MLP neurons of a small language model. Each row is named by its layer, matrix (gate and up: input weights; down: output weights) and neuron, and shows model dimensions 48-175. Each number is 500 + 25 x the weight over its row's rms, rounded and kept within 0 to 999. Numbers have three digits each. A neuron's up and down rows have the sign that makes its largest values positive.
After each neuron's rows, "fires in" lists the words (lower case) most often at its 100 highest values on Wikipedia text that the model never trained on.

L2.gate436:498509556535500515543499461504489499554491493521511505526527546460478473549485504521488504547487507476551485535515553499508483511485483467458530511497527486512498498515509493480498555501479481482482476516521514543497521501485486467456503525528526494504446477512477522465485521496509495531505495510500516488504508504548507549480511482539468530513497506488500468447545513515481524439496
L2.up436:508459496523505493454505493447502529524497494473505484497489527497487519512521509497491510479462553463521535510511513503512494513515523515499519485510465450496487514510537536492515547508505445519466486529495520536478469493471519497479486502476544527518496503479527533492491532495541515524503494523541498504510517492486456485425507508507495536483551495491483529573512506550564542487449
L2.down436:483507534468530494490527489492473505445496513484472499539481493522532471505516492541467494506507497497489534484481492513516513479532496509485521459525509511515501522519570520490520481554494519494488508510542469503496504497489550491486505526510487495542482506518489453461507473495459543501515467481492494536442483460504482502521506522520508493510481467558532504501461489501457527495506
fires in: "on"

L9.gate399:453497485473531535501457498489494543532541505502496458528471562534491491477474521511508473537492484529511494521486497504488521481500492497492464499520504479508499508523494476511437552461502512518498499546460514520520514500568575504512460520480515492507496521466510485519498524484507499510476485526529490499504466505485486516521510514521521485453514483512477503507474514500478493502508
L9.up399:498472511538497519487458493520458524499509457478480470493515528512494501484502482497466488552476487493493499516455497537503507496489494461512499479505518511462460508489490441483485530456490494541501533506530515555514494525462524529516554496486508538478525536489514503472538503493514450553496478467498502519499510494527535527518486452501479503523498521522469500509523549491463482503493
L9.down399:475519488493482549493457561502511499504487508513494528497512539492492529502512500503471506517488533515495500593466494525530530520489467451528535464493455542486524506476494512475506503499470531527488502504531525514527518530480509516535509521532504523545525511491520513467531484531497524485463494475521513494523483543519522518431458517515520550462515502537457471489467477521570485517488
fires in: "included", "include", "provided", "including", "contains", "featured"

L2.gate290:505467548555501499512541518484515535516521514509506457456516484526496524460476542497508489524517511493534483480446492535481550481520509516547467494526566488499485509518493540490503524497501490491496470507508555481456468514502537463480517448493526489515498535455483529517497489519529513494542523538510518478516503506529489492456466518521505506468497494488499502452524481514520499506495
L2.up290:488505506516512516494501527502524476477515516500474464491505477509523496498506494512509500491519511468544503499517440540512498527500517466493482428478513470506502555513436503459543546520526512514522483491512511534570496497487506476503474489512488505512526512501482556545491419471504498509502522540489466473541488486484479528490494500505535529510466500499499496481536474526549537468483
L2.down290:492450515524496473474512510525503492523546544458465495490528535524522459486534505483497504525498523510510506530459496515431498514568518483513480542509480467548502481467492502519491551493502480472528482522491531482513509512448468488502495469512473488503549548488472550496539491459478510533481501473514470524446520499473504511520501545477456502548492513489518465480477484483503518501492
fires in: "on", "at", "be", "atlantic", "atlas", "online"

L6.gate10:493477515509454523491496544489482463492508538515491492524488469498498512524552492473475486533486498532516495459523523478542525534513528457491540534474465493526500476507470528491497472517451460511480522517545465557529499539466536494494502475506451554552511506480494466468511533536488532461473473523519492528467546512457521491526519497513525473466484529465469540522507501535509478476511
L6.up10:490488505519457524488487536487492447494518534523492487500483489490481508510552491476470471528477488534497500457510520478535500544511520460504556539472453489514495472497459544503501488496441448529496524508542472561514498541463526501494502487515454528550532508492482473462518519508485533481494506519513508508469544529456511482534524499520510494482501515454478537537509498554494458456510
L6.down10:577514522493473476491480540451514473524531556482533485484540493524479467504513463491496516493487469528455515511512508536510524498555471492533553482524492495534488504473498517491499496534531466508454537439474517519506525525490525523500490518483454511524538478489491485513511497504503528481531528523530465489475535484474497509448495519545514494497459528459472543472497466495531483471502
fires in: "player", "character", "son", "general", "author", "authorities"

L2.gate395:492516486486543515520495553503484515491483511482476476492486486503535516487507495528493517465488515460490523506538471490509493479471454490505500486499518502467528523536495515524476507527504494500498472474485503476483483480483512515501455500544503510492438445523507481550490537508486479482512535486510504468498496519478524561505524488523472484519518490538449502469525514490502487512456
L2.up395:509517448525527545450494551550469479495490525539452479512535465499482528524490526507472487534512516498456513489517508519504491495492487501489517510477537534466484517503538483485523472505503511478461516515517497504496532482538540494527499480549489502515500479526528512528483526541485513473454423495483502540532512515491522465489516492487507498522525521547538480514490517504503476510505
L2.down395:519517516478476502495504480522510436526482519518479521478531520497528515534512475456472476471446500503495480513508544519481509487530524505468517554475531511468519532483501516534538481494477485556492469472478457506519490461474523464521508475492468520548538494517517526477525502531512520524483512502536484508525548497528492511483474505447496530523490490511507547476497493532521502519491
fires in: "was", "joined", "pearling", "watch", "match"

L6.gate385:449476538464473546458537535515520486490481497501521447490527501468468462498551493493546490420482523473553491516529525526497518443502507496518473507479476478499505531513504538514449466486526496498507466457527525533507453491520511486519449540543507492491504511500478507503502493502503447528514538522514510526453509501461519493480511504492473460491503498522471474492531507494526510480451
L6.up385:461507537495513522460518550476522490511500482509522481484525523459469503519526515465518510447464546488525474512541486499495539446506524532518493518470460514499509508517490561515489472499495474509490483459523500500488450493515522510509473514530523502490490495518483487516540483518494456513514575517472518492475483497475512491467489514516473439532527454505480517512509504480488500512443
L6.down385:476529510459517537486552532491508493515465500490468487503507537507469476510527443475546496487499521498504534497530485499471522501497540505490482496534464520533516533505460509487513459504471471509542497472466480492526442503504528544522441502502498510483512506456492529516517490482492492508454530475528511500535506534426511455478494560488501447522491471516470505518514493502526509513443
fires in: "said", "because", "so", "soon", "due", "considered"

L4.gate431:544497457519497517517508454505507464495480535514530475487493495519392466503491473481480487519533526487520456469482540485481533514492473519502532486508506529514518508523543460506472490557525507501496503510541492493485501471468495489485493495507493496484479545526492453479507501527505502524511495535470479528496505466490501498537542503485542489464568510475485494475474507453491494486518
L4.up431:507536492501518551513515454499525476490494467509555514462493467528493483466530487485460477485518529495461451481508489436484524532493502546484526470485485522495542417512471482494519473520472523499469505513521532490470491510466466482512544461505465513528503529505510486486481477477502513494456511527493525489554467476507446498484515518503499498495553458468511542489489504519496506490520
L4.down431:523495483493498458524492513485494486478562488515491514490515487456508530518472474503502528504487477522499485580488510498497481483476567524485533465505490504500531474499483486546483521566460524424472509500515503495514505504541489510489503506509515514492533519503486493486506501504514482492469478507513506546517476546506493523429479504476502489529496440514508519518541496499567525524526
fires in: "world", "took", "found", "joined", "end", "2002"

L17.gate273:499481511491495498486486462512492479477506549530515498500465480472500503513501521530482508447465487492520501484493509546533493498528557510507468504528463491488492487493557513455531521518522478493523521470463516435535471536485507508471479499490525479525501529544475479501474549525527477509513536491536466492496492518474503484530502535510495502522506470467509489457503476516529517474522
L17.up273:538479503508471511544483508582503470542477472499484475514535475493521482502498468485491546534532487535493489469491522481496526492489505499496501463518509478490490523516488509482490510485531501520513477512526519485476451492485517491473501445490536444461488473529490505496520536498540532501479506451486475473461520505535505512506501478502523492502541491475488478507514525513519527492476
L17.down273:506530552489493501484485501533536499489493499462509532510518501502502499505514516468505434516523520465509501522454482521548521507542509505492483504479497492520482496500552498453454467523490538465499491542543533483476512503485508505476509517470474520489463488473467495530492486496517502529498500468531485516515487524547522495491418505462499497460543454471513519468520521498497482496503
fires in: "for", "to", "under", "by"

L7.gate177:503496489517485511483546507475505492478478519477527512534491526474483502478516460525471490536495499485480500490511477533473466486496527548512549526504476457511471535526470499494462481501508501486528468530508501497495517467512503464502503516503477496473495497485514466488475498480513504485440531547516484505519510508527493460480565489522416511491503509507529515464560524519504491493459
L7.up177:508488488543475486489540486490504516487484531472546539486490520501489494502482474521471487517514492493483469489523464529487496469506501507500536562513483450505472553525443494471498496504499502515524483508506520496503510453511509482513485493499482517458502521475506491524506494471513483499453515542493475518538534503535503466466545522515460497517481485492514527490529536507464485489443
L7.down177:509511456547479523534502532484489540478476491489521538466481537499485489538488453513426522517535477475507465510496488507486481501528516491475488498515474479472500525545498525507479517472508529485508495490511515479510513467506481486481498466505508538469497455499519478516489511504512479505489509495468458533517504497496531420495473527508443526520496435499523518477499503513494454482479
fires in: "between", "both", "all", "occurred"

L2.gate254:519495498486533518539467543477476549496483519482495487470490503517467467522505512502497482516476480511515481520494495485484509495496496499469497538560464468493524508483510501453480486503541496493516480571475485488463516459521476501473508514488496462486480497461543493478480465515485518515495471519492475532484541493494518472505517485489440511501550528491473513446536568512479512474522
L2.up254:503495511487490479531547522511481520544484495497462453463507475517518508505446510530484507475496440479491489516488529484515481481536532447478480498479497474521515539496453462501533540497536508503482545498463543530479497527493546472510507454491505479478503488517527492488527530493478531523505513483491506473509411520499513518517503491469500466458533485450493503467500454507493514457478
L2.down254:508456489496483458509516525471499507456496551477494499510507508494514537493474472527495479451477495491498472518451518507513484509522521534502479491463518517477501521518497441506500488542510505497479529453558479517491490537545493448489485557526537492465531524495493473510559461476496479516480512560506496537465468525500506462487528529475490546532475515470494492495508526514489541484490
fires in: "0", "michael", "minnesota"

L13.gate116:503549443498538522513507488497508484526505520497469509520526515470471512563523518513494476507512499481529504528456519497496498478526475479478473512522495497499483488474470502498508480506490502527507476486476453468478523531524475490497456505531539480447533513537483516511467505483532486452468489506551487458493490488479523473491530475474509528482498451534499485486509519515504516504479
L13.up116:475521497467495501469490571497493502539494476489498486487483508458507503493470517491494492529499460472479486541508483518501515472502468489464445491514494493510488461510520476466524525485471515469476491460510515500503437492524515476510471503521462532537518531512471500469469521470514489519493490530478466523483509482512508470500508494540511500507522503513484495521527512454539510433478
L13.down116:514486474474502483530464559504545494456532434507485502474463466554484466506493581532475530489527515516510463541470514504498505531518489498506488502481492537529497474525498487479492519540515494499513498527511513526516499495472492487500491514475472434533509479486555491494517484502443516485503493469512460513497475517492474512498482453520517490512513498502469505537568476501504531468503
fires in: "black", "small", "silver", "white", "blue", "their"

L3.gate107:499541531453497472517457487498540498517520488536476494520470508491535485530501459456517456506509497485501530507507498499498494474490448526483519491498523482484492493514506500485462508480491501522467515493511466536493493518527476489510448492600518462474468522527520534512482524502491486505466461522472530496503484474526467520464513514540496493509484537506472533492494509522492470475479
L3.up107:493524534500493503502476519491509509528516503508468523496522499508481456522531448467477495498510476506500510511498512525509508477518484503462520530463517474508483511490480511497452492486479515525503478534494508555498521497521438501529444523505479476493470554529562541546487520525493487433477471539497561505521467518533473484452496537530494507495466526511476507478499450541492499508487
L3.down107:488488520507457474508484497508506487490491522512531496488539493510503535486533490493493502489495540503480557532448515538501470485521498492504505483488493439543491493495506510495471507532497513522501506538473455521471551509500495516502523493508481504497510519502510537488511525517537501457484476508475495567472482553504522470462477452449475505490510506485500475484494491533495494527484
fires in: "france", "service", "event", "building", "singles", "government"

L2.gate434:559447555467575511445490526499488488481503527537506499539530491473504462479513483518462496528494534497504468475497527485483489547506465508565471470507532504519514527524487520513500526517549507498507486508530469506484482471491517486491499514498452479526503537501479514493520519508515472468526495448498494489490489534442425507441522499484506505512493487490493506516493526547503562471501
L2.up434:517491507446528459499475552531496457473504484499479468481471501519478517516533484500455521525552494447458470446521483508523506514514466491539483503516458477488488456502524497488506500454479489512499542475525480486495523527515462486508552529501455484520489519492513548500528512488498489514485540474483509553522491487517492457520460527517474505489468514511527500530509495520505516478540
L2.down434:547522519471491474470489517497528486478478498500490509468492484489450550504511493489473470497508495529497499509520497571535482521476475504506503477473506543504526465504492515476448480495480514525513519496540514473469499518510478491506510528473485492513461535501497484536573520519481475503503507435552481524489493523496528514488541543502518509465543481512458511530533458484460561472499
fires in: "left", "final", "off", "continued", "took"

L6.gate502:504529518484518507530521525493531447485533499494539492439470425500479508470492497522510526515486527472508520463468471469488532540489454524529494470521504513541457449488474516487490542526491457534493471511492423462470488509500484477514513484486492482518546517480432494481505485496488503509490520477541500488508454516486495470438505521475512477496504493460504538476497547505527466495491
L6.up502:544514485524494456502500537497509472496531470543529460477518464538471519479531476544513511474491506428475490532522503465513532534483546490491472450474513471492515514491493503498506496494466523527511551500482452480490497557472510551518531526506462467519490524548497504530495530475497526508518461485525509525554509500525475476487495501479447488457497508472517499538463499456532503496529
L6.down502:496544524485476470485519509493477477464471472499506451460497499457474485479533458474497463479506532484492493475520484467478502508544537508502526468480492462542507476512498485491544486504487526503545524477484473499455535535517505512493501470496477498492496503488466519528500517503504504504552474513508536506513512487474499534507490476506526498479517549492492494513498550474523479530501
fires in: "album", "music", "summer", "film", "authority"

L2.gate501:502513500474499516483488519503465538493523523498512542496517482527474480481515457496490539492524473474506485508514470493519492441542477496549465514462497509475470482530454478488493494475535483510509479550527486417507497521510432501469508447475510549506509493467526464524537501490515477441501502504495500523477469471489535508509515503516480505488497512541523505499495518533469538542570
L2.up501:465512467551501488524478460487494514506529509493448490518476495498469476506483495462456536506495490508520515512515514496480484452526446471522504499505486511493483535544469487451498489484521478537471531455531512506481535552515504488466479489461532545459490492499507474512511535460487525504502496489486503527471493501532535500480477469528493506487526455530491521523447505527456517512468
L2.down501:447503479494496506484525501513488488492494454519480528495488519466532501518502509522485499481502492493481509577512520472461526486467482497489521509495485516502529479513507506532442507496538504516510484464527518482475490496508518491534516480483455471512479488536505504490490489434525502553454522486460501493450509485492493495473472516480500484480514511516512516517476481482451500578524
fires in: "played", "san", "traditional", "joseph", "additional", "players"

L10.gate378:492486526522478512531550448534530489502513518519520458504483493486489475505545530502490480480494466541479476527492468471529463506528526521519517484496471505492473477479491472458480515476491482506516541542491460495500486464506498508478528474517483496511476501495499508533455499474497496495515507473535474498533499511486515503487502532536498506520532505526490505516516484492526504496536
L10.up378:543534475495495521490464503477523501447480484484475463499494474478480458487507526497499488513511524469480538541529507534515481502555516528532544515507474503501500526467475470515516506481531496576516516515494484502515471512463542495497476502487486477541494515469520506514499518530499502482506511478476515495498497506516521497449500526491523571489520511503503509502480503464479525503453
L10.down378:494497457456483477480538491520528507514487514465501524488545528558492500512513512538499480511485483526467485532488488464509502483542472441481519507515455518511450520534479501494453514541495473516465489489461514528503528548485453488535475466511521502510507516510499495531488487496503479474488493529539487475484478471490481500456516512499520510488507486537496535471497485522507499476488
fires in: "like", "following", "inspired", "released", "based", "limited"

L2.gate204:481463505544518505492492521479486507486469465470506501486502522487483490492492486511500447538532468515515512523453476509525485494504486487537530511500467494470519431551478476524483486489515492475513471495532505497503535498500498490548517505507484460461502499511531450530505516478517470487480518467472474521512486515522507509523531502542516524513494499501485490539519482525461478492492
L2.up204:519502526496466493513509471462445443531466450446473517517459543547477508455536484479506475468517478500491489475456528486520495511515472525500502502504554479508486479474480471509500484536495477485517480488512466542497483484478487458496504528535489488482485501504455478559484536520480528471502494502503474513522509487481497492502537464499490462510479524540485499472497515499495519445486
L2.down204:494528506510497453487509469485499460480517500493467507469496542504500484514478519459474478532484418480490499508473537484486504478515478499537495477499552490523514453555494510480474502492504451511514487482492544485493507493498503492504494509494478476486549522473522500504545520522499495519457533492544476509516460465487516472499526525534487500483488493457525505491485460509498518475479
fires in: "they", "website", "baseball"

L4.gate116:493502486487487557526526517500492501514481510528488486522505491495475473500482509534482490477514480511524497495495487476514523483462516462498477492497494465523504502542483520507473483461505480496497476520485519523558517512490530499487484546463528509521529474533509494486477553550467497523534486496488483496523486484519469484503487531500482521492466555513447492487544495504505508511548
L4.up116:469521484511483550520502471470493490508500492480503505503516494508478515547490489500589470499513470516529519481490493476510482469474503449488502504510509496517525473534479510500488493442476463516536491520491533500489523539484518487495493554482513504515520487484520523493507541553516503516482463462506518509538479483500489502507475518511483515503430427512487505503500481472506510511508
L4.down116:478523483498480543522505515521509518487502483470490494496504474517496500482503540477490472483548514517503477476520519523480479517460544486512477498473499513507529519486536507509542518511515470492460523468477509526458452498541488480514510519496532520450513477472494482452489518569496507512495505545522495481540505510476471501495481472507504486500505461521511496470550509490499460501514
fires in: "time", "cup", "day", "department"

L17.gate297:493507523492535520490504442458503505479511516518520465518502502465518499499509445476444503542536480550497480475512519488519466542530524482464503451500454498443504503494509545452503492509507498494461483477532483493516542513455484472521481502518480529512508478484503501486487494538534471481406536481466475488508511506547500505487491518482493497491504522506535501495495505528494528519519
L17.up297:457480523518489517474440537508539496510521489493531473462494480504453478479511503517471502507494486496521492502480520535505474494526484478506462516523505507468506541484529528534504496554529488506526485511539516512493518515513505485479491492489500499515519481543495498520503454512492511499460445497510495512511532499510509443477492485504529500482539547488507498485506508532441482431526
L17.down297:497490515517512511485459512499542461493466506528476501499482463474439449472515536506493486528496510496495513472505481553481501467477505509558529525561496521462521527487460502508501530497478492511489484478515476535536471465515526539494501507518492512514491563490484521518537537501514472515496443486481492529489462470500519497504428449530477530469497479521503483468496525467484464473515
fires in: "between", "with", "of", "both", "its", "by"

L17.gate503:513445510473480501504489519497479560460519506502499502461500478483473522510516486520494500487471512483514585513507497488523505475491519579494479526511509435530473498544504523520493478522486453499489513495500501538514532498529503479504468531500482469501513530578486501450536483509506487514490498482455468504488477516500516505536448470464463493477523551525496508495537501544456497490475
L17.up503:487470499494496480484487480510516534490481509518479522406484485496503488512508495483525484516526505515539495488501495478483539500457458505503477522453516517566516521483507540485499492569547485532449481482486499475472499484473526487480480505516466442503518511479514488506444526509493459533528465504475493497527459493480469464552478504485511495492530500514441489499513516505503464495496
L17.down503:515516485470531495520517512491459457481484542526521531465516504520505484513502486512503498537538525496528498471558522502469451469483531530533463514492529504510515513477497490483468496496510478499496512485469505504496491499521504497486464503480453539449515512501537506486473517525469458487497576460495470461444507497464500452501461520492526518481527514467484476497482496493436506493499
fires in: "one", "no", "that", "you"

L17.gate141:485513481509524494466482468492508492427518519461523482511468512491494471547516520482482484484475472507501508492461485471552484445514485491482500515535485511515500499536519497501496443466558471495463542485506521496517510488502479479505490507498472538504506472466508538510507497482522486512485505521512471511527502496499509487463530514523539544529487559521514507498517487498484528476544
L17.up141:489498495504494510489521527550484511522490489516472489558535551492535506495493515450482514500500488528493500496499488462485477458419507430490461502515459551505521538506470500453515524493479519495515504482492493508534518470497503517481519506499539505493483490491490530500432499483500487491500495535475486491473504484534489483494487553486492478543497519540532474508506541520519475494554
L17.down141:469500457505477551481522499516521511495502492534514500495481534546479479455501550466509512486520497478494536506496492550475517463499538481518467456470523464507513567514518498467495492496497520484439505494520479490517468469489531544545482523498532488545520543495514531487484504525474516468456475527513500481494485516541517454516465474477498487500504533535488466502505488477486530544501
fires in: "as", "to", "than", "with", "by", "of"

L2.gate106:522553480496478497488476493488469496501532491479488467494507513502482471426511493524503523516487472476494492490490527482469518460481537465552509491490467526505507553532484522442492447489521487471486492475458482516487512485464504486518484507513555473472452552519487452477497536524480483514490491468509500502483514495440486530462454516504531508481494493519509530465488527439461494529488
L2.up106:488518544465512474485514471476446488468525528450477436526485520493484538509518528504505493511445462495505488492514498469473487510495486496510495501523483448533486483502499517539486496506528471524527501515513463522497517480501486514496490496515488520517483478494541543475498493509536484487509510495497503522472459542503556518480502497452507496470500504487539490523515486538478480474485
L2.down106:496518515504473444504458496495525524487490477508509533512507536490522500493517467510514531480506529527470521470521487494503493513501485511501483527494490520509552479554500513507497490466531516481498526471475473464545499504536440502494490548493482510471523486508481482518467491439518528506499546451508487490490512479519481493471470511505478449483547477510487472503488488456512487468512
fires in: "water", "professional", "according", "cover", "professor", "covered"

L2.gate366:470461443490472485521477516486507485410462502503519455465461494522512504490507472446493483472492516493493522490484482521496483517485515513504467525492462498457506469521482460523501484492506478502493495507547474516512548476479494498479516535473512508549520536498510477428483485521474517536491506518489529528510504531519504505477535514489503511492487472447500494489466506486523452493450
L2.up366:511521509510520568467534556456503501501507531510553505501459447494472496501501478474491486531504470476519525473535508511514527472507473512491505530466504495485503526506440505475510517512502498486481497531472468509500472506458512487476540499516458455483457520482524485516464534552479489518526475496450466506502527488517468541503491508506535496493505500500482524493520472465513467462504
L2.down366:505467483512492466496473535457505564490494488511465458536496487532501517523468465485498470518484486502476519481464532491523464473500461503498503516481501487472484507541512511533471500520492484483525471481461528513522481521501467500510492503442522528528495494507509478477530492490487503518502504429470480464535517491532497499496460549500459477509512503473471473493541497511536523482513
fires in: "website", "site", "s", "white", "located", "despite"

L16.gate463:478493510517530489513505492448496535483503518472546491503447488489498524474513511487493509507467474479494524478450460505489494470508536542460505525476500467536508531452519505519529532486517469463523502546543508510507516511446484526476484540509536527477501513502506483512516500553503536523462507496495479500514533452495536504516509507522565505457465500532469491451479481461486506475440
L16.up463:456532487483495493505540452482502502504488514477472521500532508523489534489514528471498487451481542490502505490520463475508522511490444532506479534483484471494496502527482519470532482503520558491484476540545524485514503514515475509465478500501531482492525511567464527537496480535500476501508532483514493518483480529524519507550498532488539496521505520488505467549507504520512532481513
L16.down463:480514526489498512543515509520505515529526488490530492528512488489514531503502487435519456531508507531532499507498501499498502462497486521538456470525516498447504462495503510532547465529493488490483511461502491482479526521500535515505483507451476506502475513482500492502475519513459477457511494497481532534481502471458434495473505485500525493492534504467483535510474518536587480467523
fires in: "is", "was", "it", "early", "unknown"

L7.gate188:496482497503511566497486551459532490488472540494507513482551489474499475519469504508486555447506506470483527504487496478473494482524482505510517487502549506502521515477489470488452508491506528473525536510538466487513477459459465467498475505484570493474480532518467501490505463482475494497496504479495509492478504503512509479483519494537513465504483482482488513480470535489481478510472
L7.up188:495467489494477536452509550492506503520483547501482527510533528455494522519498511548453567455511508498511510538496502509521508499508519478496496512506554514522499468484493466493437497483519505495515530518528494511498493471465494502524463497470522484466476540517500481477499491475476479490484508469500496471522491504494509496481489503466516492481491505481475513461479498500465460534468
L7.down188:512504490470489540484526570452489514496502496499517505495508506504480459496494479543484532508472510515498541507513467500475497476530509497483492521502497476525494540532501545502547523516533500478506539551476478473515525450502477494537445458491496518484507498510528501534490473545478461475526490490468459494490496486493511464491487512517494485560501452532443521509537493509470482482472
fires in: "between", "all", "favela", "te"

L2.gate81:524489520527493461518536509506483515499484534497471491513449530475463495482498471497481513496497497463485501521497483472511524529508500515492493544502525510498483487429497530527530501478516502512489507526504504504460463516461501501482528529515498542475527507471513503505536525470477537538492498513522511480491520489562451483523483489480514532540537519489512486471456524474501458454507
L2.up81:512495494518504500495521517483480502521499467516513493541505448508457477530516497472484530533493482511483469522475518523543469497520494494543486453539499488540424497490510504499434502501518503462506466502515498450508468491503534512476544529555515454487481524458454525544474519520478533462494506480499541479522526499475523546501489582508495514524467513518516514476470534475500476480481
L2.down81:507547458509451492487549498438461527488509544499487490495489497476467524485484501485486502462539457474496536469517527493555469483526468502507476533497504506503504504512476456520527506516511517536490535474484505488500540495477510507501474454493479464520466491512530523551448468532508494481526500503496543504512484509518469522538502501487522498448527500482471521488480487478504503490519
fires in: "january", "division", "hot", "foton", "plenipotentiary", "plot"

L18.gate335:502493499495531530462525502513499464470501470517480510473525466466502481499486479476464525507510518512487508511518519506508488479477446534471483491489494488455467483503545501507492504513500476517540497464507482471556473539491506517454470548515459475463479476525518513519528468509500484484498515502539498520477494526482474520479498548471478519518513491490499529493545529538482488496549
L18.up335:465494522437499518527508526501538482550487494488486496467485503510494518486508525470500484514542519537498558517492505523529528497489488490500467508517486550513555504489510492518510496468469502488469491525487491526520495522493521502523496464470481517497480523517496552498480505488486537505502485507510513466510490550484483475455528508492527501488510491533446537478461463521532548536456
L18.down335:469466513494515538498521520530496492540525428475513503461494511481518508492496489512512538482468489469566533530490505521483478512515532506481519508484506500484555518512478503507498484526490509504492532485517458502491466504470526523456510484512511493459509485477568514489459539480478495484530477515536483520503528571468506501503476476509474481480518535525523521519463498493541521456508
fires in: "as"

L2.gate271:499494437551515535503443473529506526527524498533510509500546537525499498503494479485496447479460511523527553478504486487478514521523510498532520523509458493511534475516474488538470490489505472492476480506497500497540518501526475498523496507486497476502516480480535487552486495547545492460537493525482514479521495512497465497465510475529508507478511494536506519522495444480485538535475
L2.up271:496478510511523540508539560512513487497490469472514479521466491517536530522490483515518498547464504454488511473531530514462553485510494520477535517452508485500494521478474500454474460473498492503510459494538487541508480523499502451498462517535473523518515510499482503506492508546472493460519490482481500511469528479489501494485460505480506490507473511511525505491509492471460534503506
L2.down271:544494544499517519488527502513511518540460517522499501489442523529509548544504523516502511509474505469487537508492548486530481524513516536504534483485471513473479506480506481535499469482558497483503507517475492494487483506497491480467501509483504496490540459522570469532509498568473505508506531471513486518465456472481502531486529458489498480519514530546495473438565522512508545499551
fires in: "led", "near", "making", "over", "city"

L3.gate48:475485506499498503488535499490504521491502548495530483465484451501441518506510522523487551483475506481495522518502503504506501497501499481485504494514495504528468492503515550470476501505507451486520477468506503412500517474510490516502513500478558505485564483483497526549517542490557517512531519478516549466488463491499468466481497487481519489539523463534496515532530509547501494519511
L3.up48:508455524462470479502500522496485486508481492514536493502554468470475513497511521533564520441511459543526521514493546494499502536500527461506510470487496509549491530508534496508484493503495513477522525478516481469491532488499491485485482528491554492479488499516486490476500491529497495474492549514482467510491528483485476539532505445518556526518472491515484516501513502461495548504524
L3.down48:560490499528495508470481491515497495451518475479493509504486523530508473549483447497504470493499468518515486533508498469463523517498509444487495471526495526528492548495505490528508485503479501479514548478528519497489487449505494542560554485472499503491492517524491508523460504497476489477511544488464457527552497535476505530455460520512537548517498485521493504478504513519547517513499
fires in: "after", "administration", "while", "summer", "day", "during"

L4.gate1:524469491550511561506529503520493494500534532473487528483526475483503505494513473494533476505510510551521490509467485531517480473483502547508475536501505529511470522532488482533467494504484486516519555540495494486504504522487519531510535537414463512545473473513581501499468499487522536501476490472501521469492493537538489502492522502507506441493488517494504489496493469452488531513498
L4.up1:486528520499495462515537483487474519448517467494474487478481471504443448480480524510490509483480515485537537496501515529527503544475441503516503534532493491484491466507525474529495472480500563475512485520456497506497504510493475545497520483505497465505491508494492499462471479514497526516462552468487512513485479491444479536467492474492500485477501507494514512516457534496484476459455
L4.down1:442483548510471515521537481451507528463503486477440493496475473503492505475479486486496506510511497547521510529488484514485503555497495523507483514571486475508491529496497493491493456482523532454523494523515528499453500522431483521539506492477459497513492465485552503475490491481517517517461519460481489526484465516515492517484455475489546467514508470529504521530500495450489480503502
fires in: "he", "she", "they", "height"

L4.gate53:470493495538516483502520452489492517491487502443547459505465507487472494464531490456478454461509495507513496474487499491515515507540486530510531495510527503529463488530504476478483508434479501515472476514491486505489507505500501476454494514494511486527511557484494493499501452436512483455500441524470505484491496511502439508491505490495516482490522426478509478503527487480501484482481
L4.up53:536516535538471503494497512514521502426493462471488486430497472493501439535490476505448500506498478532546470501518466489482532515490469477475483519505506491485511580496492488512485474496483496490458485458542512514464494514509481512506502486521472508500496498508473493487489456496510485497518499480504498494497511504501499586500504481506536489505497513527521535499483502535509492482488
L4.down53:501501472529442499538506471498504526455534490483503497470478479485475475477493535529484512470500496511551513487478480472510509468515506523499477506519453519470507546476503471490511496497477496452446510515516487540498544483501495542516493527506463503451462489486519496441445462457453511463485485460510504480469522500502463520499505516501544507509480492458495514505476500479518494493474
fires in: "he", "him", "she"

L16.gate277:470529468500579495455517516515460479510492521502478478471488497498511535535513478542527479540497535476504479519488477521514493489501460492527536505506479494451521514525467535519495551543522444449551463472502518469541511476498490480482498463523470529484524524504473521511523480470545469506475519494489496519481553508506469527500550507494507493493476517513481463492489518457490480474506
L16.up277:481476476489487431466499501519499471502462458492459495473541484478521551449531490520507486469492481525528427490481503508476473509447499534519495530481514466501531503534497498498516483520504504486479512466448516506522537504479520477530494471558499495503521504516515488515496486485502499503486491506492487510538470512493547490495553502453521460481432514443504503497547524493549482487484
L16.down277:493519501516483520529534503528481491511510477500481502526536489520520526461513492533519465513505532490533510511535498511475480509473467512505512470491521431518537486545434501486491466498518524488479516467495481505503501495522509454555490478509490487542507482488471488492493514473504464527499499543510508511544510477509505523501430471497492507500524512474547466487472489472492468503487
fires in: "was", "initially"